config.yaml
num_hidden_layers: 8
head_dim: 32
hidden_act: "gelu"
norm_eps: 1e-05
positions: "alibi"
qk_norm: false
tie_word_embeddings: false
init_std_up: 0.0355
weight_decay: 0.024
lr_head: 0.00694
warmup_steps: 200
schedule: "wsd"
final_lr_fraction: 0.0
MLP neurons of a small language model. Each row is named by its layer, matrix (up: input weights; down: output weights) and neuron, and shows model dimensions 0-95. Each number is 500 + 25 x the weight over its row's rms, rounded and kept within 0 to 999. Numbers have three digits each.
Before each neuron's rows, "fires on" lists the tokens most often at its 100 highest values on Wikipedia text that the model never trained on.

fires on: " S", "S", "in", "|", " four"
L4.up353:510495474502480526480500497488453482423503513513509512506498505465472505456476516523513535482500494503490467483522540474475482490446492548496504461482502515539461534539530520498507454553480499544513504508480542513496520520501527492542469470505516484497468486494523491489513444497542539542
L4.down353:501496520490514513503489503503496537480478472503504489537494496509484487528533497487495459489534473539527478505509450488496503490518436504495548483516468473511504511476517501494513562451476498485470506472525458514489476544493535479466502555517448487494529472514493498459539511522504482474

fires on: "%", "ust", "″N", " km", "q", "w"
L4.up586:424489471500490521524480524507515528456547513487534512493517504520519476539489509506493510462495494505483496520475556492459525547499500526522485517462496500496477502523540498501438477521547492500472476447499500503426507531491464541540459449506487518534489517511503510497474504511489537491
L4.down586:567484547507511488478512542463540483535519553518468478457481480490526546482540509454533488516493494472491543503535543480527503498487504522469503481480501473520454453485488465510470533463543555502491498507468517496504493479509499482497446494477520498513515456497491450509551491483505512505

fires on: "ed", "old", "ad", " made", "ent", "ib"
L4.up731:510497477493506488504515546487496499467516485509476498457518516462525551486488495537522518485511492462462511481505515493459507513461496514467478506500481450468515485491508447509485511508486477478527513533488487449515509474502474539488492481513485527499542508504483498513475493496514488474
L4.down731:458489475516516510507506503473525534493465486505489522491515525531488539508498519505520500495508512495481521465512507499440518471510515493541472551501474498495469514491503509528485511506544496526507467548499509536494514511563541514489525498480511515523492482489474492454492490508542481491

fires on: "p", "x", "c", "ne", "ian", "ld"
L4.up752:448483503510483507497531481522489470499494485491469473541548516460506466492510517473532476518494478484530516497495509530499503495467494435458481528518465473493484518458466538524492444509448538533478510504494493484506517512487467507470478514490533511499479472463512481508523548502486498560
L4.down752:491480528477507509470477480453519476469493500440540524465490458519519484492521464461518496517519498488469497462456530468498534511533520510498500508507528498472504458512521467508544520508501495563494505489533540548548457515519495540529502493513519491472529497532477560529469477516557456468

fires on: " between", " four", " two", "ween", " six", " by"
L4.up763:465535469526478530527521558497494512522547487517478529513535498453513538526435539510462498506529466480523485461520489482502481482520502493513440515521470479516553477500498530496540482514483505472461501511453511504482516480558496566481479519528549517526484493501521505487503512500502470485
L4.down763:506463553533527513505455488501500508478521548478481469451498541519449498506476497482525533505537474531524477463489534457464484487519461506484517491511497510477511533480518513491452493490504472527493543519489498537499492502503498461501491493470514505571472537485510517512499507502513552513

fires on: "ian", "ese", "oard", "ish", "ch", " |"
L4.up278:448503524492441529467503509485497493504538508512500511525510482478499487514484538523512447498443553479499467497514524482506514471513513504512503520454467501494514527495506498512465516518488476497525448512465510483496538530525512474527514440443483458474499500531526528470534495537522521528
L4.down278:503500505534524470532476480478498515512461513501486485523529533472488480522524482486469515490520480551507485492525557489508532472447495467494536510502520538484515510500491490487450494537504468518520485520539520458507477475487504510443512492560514520537519496514488485499446477503460488479

fires on: " t", " also", " ", " fl", " la"
L4.up648:469472529514526516500551532504504487495512476490482531521537464487472530523486471469503512536480467484517487485492500538505518482521528491504498512516521470477455522464539531516517474485490483464501495491514516498493535513493473468514530455510445469514484479528502534530499516498498483487
L4.down648:509546466490515508486489516498503512464466508494506509499509489526485514499484521447472497497487534500524471524486463506517445535543472485462474508524503508479535460524448479518531524508495518497527512500551468486527480480511488488506506510443532564475511492516498529489512527538504487521

fires on: " a", "p", " an", "g", " ", "4"
L4.up444:532508479493520516507457476411468489537469498533500519458526486470535549490535517465519506504468529523470494488483518478482501510490488554476504486523511506512456507489488512473495493483504503463516487520507455477536530496520532514527487511516477520539474466527509483480573491492502471465
L4.down444:502547537500526475562511528509472463531477460488482483509481493502493495513489536510532471504496473546527502473517472497518525539499515455534460465523489476507485500527515490543535523417501557494474516445530494484492549480513471490482523509529490499489500516507520481500497504448521501499

fires on: ".", " V", "el", "or", " than", " and"
L4.up398:508532532486513518519472525491462486502473492510506494515472518481490520470477483478526486550488488506462517488451509470551509504533509527526496514471500480493469452499517500513476551519502496526522492511475491446493551473505511492484481492506536472483500551473472491468475464509484461498
L4.down398:523525489523492446512492514485523475483486466493527533540513515511498511503465448413557519500469534478517492509511489473486473515515476508481535484514477516477504497506465491510484505487533473515517492460532494486517506535516532551495526495502518487557539462498502498517532497526488525523

fires on: ";", "y", "et", " and", "my", "ar"
L4.up306:497500530511520493484474543533503452481482486475494480514485504509511492528480463474453450481489533513503514467500427519531497505528526517498476561537458505500464474504520524486544498490509517536491518499486588501513472511480509518477459488487480498493493471494499501495465471505457459470
L4.down306:520517486458469475502519525481503517537509533500518478485496486519498510501474452489545498519494467543536524490453512545518469560523525497501500488504512519505507505485510466540523450490509477505463490550498437499496479459519510517527465509487471522565500516511517529546557523499526498522

fires on: "–", "er", "5", "6", "8", "and"
L4.up304:463501501504496491509482480485504510474475498519539512501501457508496510478499539508467478453529521478495478454478519509493515525507447467482530535491535436500518448499511518448474473483565497527477497530491517522528498500540493512495503510517481489477497516476564511482508474502457506478
L4.down304:521498511442530481498484475457475515514471477465483495500557512503528532530509514472510491543518540520508493455475500524531506488450503511499478480534501495504526500501524496523515525520468551504581505476470474529524491513502495486490510482448509516495508518469513512448485524492533492522